{
  "n_layer": 22,
  "d_model": 160,
  "n_head": 5,
  "n_kv_head": 5,
  "head_dim": 32,
  "d_mlp": 640,
  "vocab_size": 2048,
  "activation": "tanh_gelu",
  "norm": "layernorm",
  "norm_place": "pre",
  "norm_eps": 1e-05,
  "positions": "learned",
  "qk_norm": false,
  "attn_scale": 0.177,
  "bias": "all",
  "tie_embeddings": true,
  "parallel_block": false,
  "init": "orth",
  "init_std_qkv": 0.0395,
  "init_std_o": 0.0,
  "init_std_up": 0.0395,
  "init_std_down": 0.0,
  "optimizer": "muon_variant",
  "lr": 0.00776,
  "beta1": 0.93,
  "weight_decay": 0.0067,
  "lr_head": 0.00619,
  "grad_clip": 2.0,
  "warmup_steps": 200,
  "schedule": "wsd",
  "decay_fraction": 0.847,
  "decay_shape": "linear",
  "final_lr_fraction": 0.05,
  "batch_tokens": 8192,
  "seq_len": 256,
  "doc_mask": false,
  "train_tokens": 130000000,
  "steps": 15870,
  "dataset": "wikipedia_en"
}
MLP neurons of a small language model. Each row is named by its layer, matrix (up: input weights; down: output weights) and neuron, and shows model dimensions 32-159. Each number is 50 + 12 x the weight over its row's rms, rounded and kept within 0 to 99.
Before each neuron's rows, "fires on" lists the tokens most often at its 100 highest values on Wikipedia text that the model never trained on; "fires after" lists the tokens most often just before its 100 highest values on Wikipedia text that the model never trained on.

fires on: "r", "ed", "er", "us", "la", "ro"
fires after: "s", "en", "ist", "port", " J"
L13.up315:69 68 37 49 36 61 54 32 49 32 30 51 40 40 61 45 55 60 17 39 37 38 33 48 49 66 42 28 44 51 67 41 51 52 27 50 47 77 57 39 42 53 57 41 60 52 49 59 62 63 46 43 35 63 30 53 39 32 45 54 49 46 46 57 58 66 51 42 55 47 47 69 32 57 64 38 51 51 26 33 52 47 50 22 72 49 61 34 71 33 65 51 56 49 56 78 47 59 36 54 55 43 43 73 67 56 32 51 60 49 48 45 55 44 67 65 54 76 38 34 46 62 73 59 57 59 39 63
L13.down315:32 63 47 47 54 42 44 64 32 78 54 64 22 65 41 59 56 51 41 49 40 66 61 49 54 56 54 72 61 65 51 52 42 23 48 67 40 52 60 25 42 62 41 52 54 64 48 37 37 46 36 47 60 54 51 67 47 47 60 63 63 41 64 49 43 57 42 41 61 42 54 42 54 43 38 53 32 53 71 64 42 68 32 50 40 25 39 35 45 61 62 98 57 53 31 65 41 60 46 31 40 47 53 69 42 56 50 41 35 55 44 49 36 50 20 48 55 43 58 49 46 65 72 45 40 54 26 51

fires on: "s", "e"
fires after: " ", "s", " \"", " un", " sub"
L16.up539:60 39 67 57 24 83 47 61 49 66 55 29 64 72 40 33 56 62 41 47 80 54 50 57 43 63 55 42 54 57 44 35 45 47 52 40 46 59 08 45 50 18 51 42 42 50 40 50 35 51 55 44 49 65 56 51 55 47 42 73 55 48 40 67 50 50 42 33 57 72 43 52 31 66 41 48 54 50 58 54 39 52 38 52 42 64 53 48 46 67 60 34 37 48 25 79 36 53 52 52 42 59 57 68 50 32 58 48 64 57 70 31 58 63 69 53 37 38 67 44 62 70 57 53 45 50 32 51
L16.down539:58 79 42 59 49 49 29 39 56 67 56 56 47 58 53 60 39 53 54 67 34 58 68 49 62 63 58 54 35 70 64 33 56 65 67 43 29 48 57 44 61 57 62 38 57 47 51 16 49 35 56 53 34 36 36 40 57 46 39 41 50 68 51 55 45 50 81 40 79 31 63 70 49 45 49 59 32 49 43 38 41 62 39 52 36 60 44 57 61 52 51 39 38 48 54 72 49 55 53 51 54 48 50 36 48 40 59 51 50 49 44 57 31 46 58 53 54 38 50 65 33 38 46 37 32 40 30 65

fires on: "la", "ro", "ra", "va", "r", "co"
fires after: " p", " M", "ri", "port", "ev", "en"
L11.up45:52 50 49 39 54 45 59 54 55 40 52 26 43 37 71 34 62 39 44 40 57 57 49 54 48 38 61 32 49 62 65 43 46 38 20 48 64 68 58 49 48 49 40 69 37 44 67 54 33 50 47 47 83 47 55 37 41 41 48 53 46 45 55 60 46 48 76 35 52 40 74 66 53 58 58 56 32 52 57 48 67 45 35 52 85 43 43 53 33 45 31 39 69 49 59 63 36 74 38 41 72 64 39 77 52 27 32 55 63 53 68 38 41 58 43 39 59 60 52 50 54 81 46 55 58 68 40 44
L11.down45:55 60 42 74 44 65 31 53 59 71 36 69 33 40 48 40 34 64 48 37 47 41 56 39 26 50 36 51 57 60 50 56 68 44 32 47 28 64 54 49 52 59 64 62 47 40 56 34 67 31 37 56 47 40 70 58 52 56 52 62 58 45 58 55 55 56 36 49 52 43 44 63 51 52 57 32 51 38 33 57 59 47 56 62 70 63 45 42 57 77 72 60 54 81 56 49 63 32 49 40 44 62 36 61 57 52 68 35 57 73 43 65 63 28 52 70 51 53 38 63 51 51 29 55 72 33 30 31

fires on: "g", "h", "ci", "m"
fires after: " So", " U", " Ma", " so", " Col"
L8.up238:61 46 40 47 25 27 41 59 63 31 61 45 45 53 48 40 52 49 59 49 58 46 56 35 47 69 49 42 43 54 37 75 51 47 61 62 55 40 45 71 34 67 61 33 56 62 75 56 58 63 52 56 38 74 49 38 51 31 58 28 47 62 52 31 54 47 53 38 44 54 36 44 44 53 53 51 23 51 63 64 53 42 27 27 58 67 69 51 56 31 25 26 53 40 45 49 71 48 74 77 47 63 57 37 49 51 55 37 68 31 46 57 57 45 45 46 67 33 55 49 53 42 53 51 65 29 55 28
L8.down238:56 48 54 42 49 64 28 51 38 59 43 36 47 61 31 94 48 54 70 65 57 52 49 54 36 51 51 62 64 38 31 45 51 44 44 61 33 77 45 45 34 63 62 51 68 30 50 43 26 49 57 53 46 35 37 61 55 32 54 58 81 31 46 42 65 67 70 41 43 34 40 72 54 55 52 54 43 35 34 64 52 40 36 56 52 56 54 50 56 61 66 81 37 41 64 44 48 65 47 67 51 34 56 43 55 43 37 49 46 58 24 44 63 49 44 46 47 25 47 32 38 47 32 48 65 56 47 52

fires on: "s", "n"
fires after: "s", "ri", "is", "es", "as", " Vi"
L8.up390:43 44 26 51 35 48 33 68 40 50 65 69 33 45 55 40 47 66 36 47 79 57 31 25 54 54 66 45 50 55 39 55 48 69 41 41 47 48 57 45 78 40 67 44 38 54 42 44 47 43 47 46 55 69 44 39 36 21 55 47 70 44 40 50 31 52 59 67 48 61 79 37 52 45 51 22 50 56 43 52 51 55 39 64 61 61 31 51 58 45 60 38 40 46 55 52 59 54 40 55 51 54 44 43 49 36 52 48 56 67 46 53 65 55 60 66 71 42 54 48 37 56 68 44 61 45 25 62
L8.down390:40 40 51 57 51 55 35 73 49 49 51 44 68 54 59 65 46 37 56 72 46 50 34 54 53 54 40 56 55 64 41 51 55 64 64 46 54 42 30 51 43 34 64 54 65 67 40 33 49 55 54 30 47 71 53 44 43 42 63 57 48 53 53 53 53 53 56 55 44 60 63 66 76 58 59 62 59 39 45 40 49 48 58 69 34 42 18 43 61 47 54 38 54 35 42 47 48 39 18 30 42 41 30 41 58 43 30 48 42 55 39 37 60 48 48 29 77 41 63 50 45 51 58 47 23 42 46 50

fires on: "s", "th"
fires after: " as", " As", "s", "al"
L13.up612:38 60 50 59 58 64 43 72 44 56 69 67 27 59 58 46 53 64 53 66 66 44 25 58 49 53 38 31 71 45 70 32 44 57 60 57 69 50 50 43 59 24 51 66 41 41 44 64 41 55 48 33 51 64 43 56 63 43 45 51 49 58 38 50 24 49 47 24 68 58 41 35 30 55 55 40 65 51 54 38 47 71 37 53 53 34 55 67 49 25 59 37 07 35 43 76 59 39 52 54 43 54 58 68 54 49 66 52 55 36 38 41 49 60 71 37 61 43 55 48 49 43 39 44 46 36 57 46
L13.down612:53 39 57 57 43 65 43 45 73 62 60 51 54 31 61 52 61 60 44 65 53 47 47 54 76 37 38 56 61 75 49 37 61 51 66 63 32 62 58 49 70 27 56 51 49 71 70 38 30 48 43 25 43 72 32 33 63 26 53 38 45 66 47 68 50 61 47 46 68 55 48 45 43 49 55 64 30 39 51 43 37 53 63 38 41 37 41 41 53 62 70 36 53 55 60 48 35 50 46 38 69 30 34 42 46 34 63 39 51 53 60 33 26 48 54 49 78 44 47 55 54 52 64 46 37 25 47 58

fires on: "e", "re", "ro", "um", "te"
fires after: "s", "app", " imp", "al", " Al", " a"
L14.up158:41 60 51 22 51 63 48 74 45 55 52 62 64 50 49 49 68 71 52 71 40 35 37 46 48 61 44 51 55 57 53 62 50 53 58 58 59 65 36 32 67 63 60 29 39 55 57 48 79 63 42 35 73 63 61 63 56 32 45 51 62 64 48 52 61 44 39 47 53 69 23 66 57 71 36 53 42 33 32 34 59 65 36 61 49 47 47 56 61 46 55 47 38 49 33 43 45 44 74 33 52 49 63 52 39 36 51 62 38 55 48 54 51 65 61 46 32 36 60 50 49 41 61 39 44 44 28 47
L14.down158:48 59 58 30 57 50 57 47 54 46 47 48 44 58 62 37 54 55 55 47 48 42 29 47 42 40 58 65 69 73 58 16 37 27 58 47 41 68 72 40 51 53 41 47 56 41 78 61 51 50 44 36 44 24 24 33 64 49 65 44 66 50 30 55 56 63 39 46 58 43 67 41 35 71 69 37 41 33 39 51 40 53 63 46 52 59 55 42 67 56 42 48 39 58 44 54 55 62 59 41 54 59 52 75 43 41 39 60 33 65 65 48 40 28 66 54 34 57 51 42 50 52 32 75 64 38 78 60

fires on: "s", "e"
fires after: " ", " as", " As", " \"", " ex", " pro"
L13.up322:32 47 52 48 18 51 59 60 34 56 70 50 41 58 70 29 65 50 50 41 47 75 48 62 56 46 42 59 28 72 46 40 31 64 50 33 38 44 39 61 54 31 52 58 54 45 44 60 47 28 68 39 60 36 54 45 55 44 40 61 49 58 48 36 45 74 55 50 51 53 33 75 48 57 51 54 49 59 47 39 40 50 36 59 78 42 51 56 41 43 74 32 56 52 39 53 49 38 55 36 41 44 47 78 75 62 49 45 61 53 57 36 28 59 65 49 47 53 64 36 56 71 42 48 59 37 58 52
L13.down322:46 33 39 65 50 71 41 34 58 61 42 57 49 52 64 45 60 58 44 65 63 47 67 37 49 53 38 46 52 60 43 44 39 51 51 51 57 29 55 55 64 40 73 57 50 61 59 41 34 30 38 51 35 50 66 33 56 51 25 44 62 51 44 46 59 56 69 40 66 49 39 61 56 57 36 48 46 38 52 44 34 47 36 41 48 77 47 59 74 38 61 22 60 26 35 91 48 57 34 56 47 43 50 49 71 59 65 52 80 50 44 65 53 51 61 38 54 33 27 38 48 36 55 68 32 30 43 48

fires on: " An", "her", "en", " ", "an", "te"
fires after: "s", "it", " left", "d", "ut", "t"
L15.up23:39 67 52 47 41 44 72 52 56 46 33 68 47 37 42 39 45 44 41 44 39 31 56 39 63 50 56 36 50 51 47 43 52 34 65 58 35 52 41 66 38 44 41 69 69 54 59 43 50 42 45 52 53 41 42 25 78 59 52 59 56 37 49 61 52 36 58 48 55 41 56 46 58 40 47 45 56 55 57 75 42 55 48 56 38 49 84 46 48 54 77 38 52 58 36 48 45 47 47 30 70 68 63 49 40 25 26 40 56 55 75 56 50 39 58 47 37 50 34 38 53 64 60 75 55 39 57 47
L15.down23:63 41 55 71 50 69 37 59 44 46 51 55 58 53 56 66 67 24 72 66 45 28 43 60 44 39 54 67 60 45 64 63 65 66 57 40 64 56 64 40 60 61 47 43 35 51 54 22 36 73 53 48 48 50 61 57 35 39 37 67 61 53 25 65 50 66 48 50 58 41 45 46 37 61 53 27 53 31 31 26 52 45 40 50 57 45 45 38 45 35 66 40 52 53 43 43 46 49 62 37 45 21 48 59 38 43 34 74 51 36 45 35 71 44 68 58 48 72 52 66 62 72 40 49 43 48 47 52

fires on: "u", "re", "y", "te", "le"
fires after: "it", "s", "ed", "d", "ad", "il"
L7.up116:22 59 57 74 47 67 63 60 49 44 57 69 41 43 53 50 50 45 50 76 50 25 30 58 46 52 49 31 44 60 74 57 41 56 65 62 46 74 49 60 45 54 52 61 49 68 44 46 53 42 32 55 61 46 76 35 56 53 64 61 29 64 58 37 61 53 24 63 50 45 35 58 59 49 71 47 32 49 41 64 64 48 26 52 45 52 56 54 59 54 38 31 50 58 40 31 54 43 42 46 70 46 68 53 46 43 19 34 56 54 46 47 62 52 57 53 53 32 32 14 43 57 58 34 42 42 44 66
L7.down116:50 64 57 38 43 52 55 70 32 35 47 57 63 55 36 66 44 54 31 58 50 65 66 56 69 52 34 38 52 56 58 37 53 39 47 39 27 74 60 51 62 45 65 35 36 69 73 52 40 34 48 48 47 49 51 58 40 61 40 38 62 56 47 49 53 49 47 36 59 75 37 50 68 50 64 37 43 32 53 62 29 51 59 54 56 46 41 41 60 49 59 30 36 60 41 52 41 53 21 62 43 31 36 45 60 50 56 55 49 51 54 18 66 29 62 69 58 61 59 35 51 48 72 60 55 61 51 62

fires on: "g", "ci", " ", "z", "it", "hi"
fires after: " A", " Ma", "o", " K", " his", " P"
L19.up391:51 59 35 60 49 57 48 57 27 49 67 58 50 51 44 75 67 48 36 35 60 47 48 62 45 56 46 67 45 71 60 56 54 54 48 67 45 56 65 69 37 53 61 51 48 63 49 76 63 66 50 57 34 44 49 50 66 35 47 43 76 64 51 43 59 43 47 43 42 53 59 54 39 48 47 57 39 54 44 61 64 48 37 38 51 63 40 35 52 64 38 64 44 29 45 46 32 38 66 72 52 35 46 56 40 41 23 48 73 24 59 72 31 44 60 28 55 46 70 65 48 41 53 75 60 42 41 38
L19.down391:68 27 33 72 47 35 58 51 45 68 41 54 59 30 51 54 55 51 56 43 57 46 37 62 52 39 65 61 75 21 39 63 37 59 44 54 37 60 38 45 67 50 55 55 58 55 33 44 28 56 57 54 58 53 53 47 41 65 30 37 28 49 47 55 53 62 54 57 44 43 45 35 61 51 47 57 54 37 53 51 59 34 43 61 51 55 50 52 57 42 60 46 62 53 47 49 59 60 65 49 41 50 51 51 61 72 60 53 38 66 52 38 41 37 21 43 51 57 23 74 62 47 55 61 70 48 62 32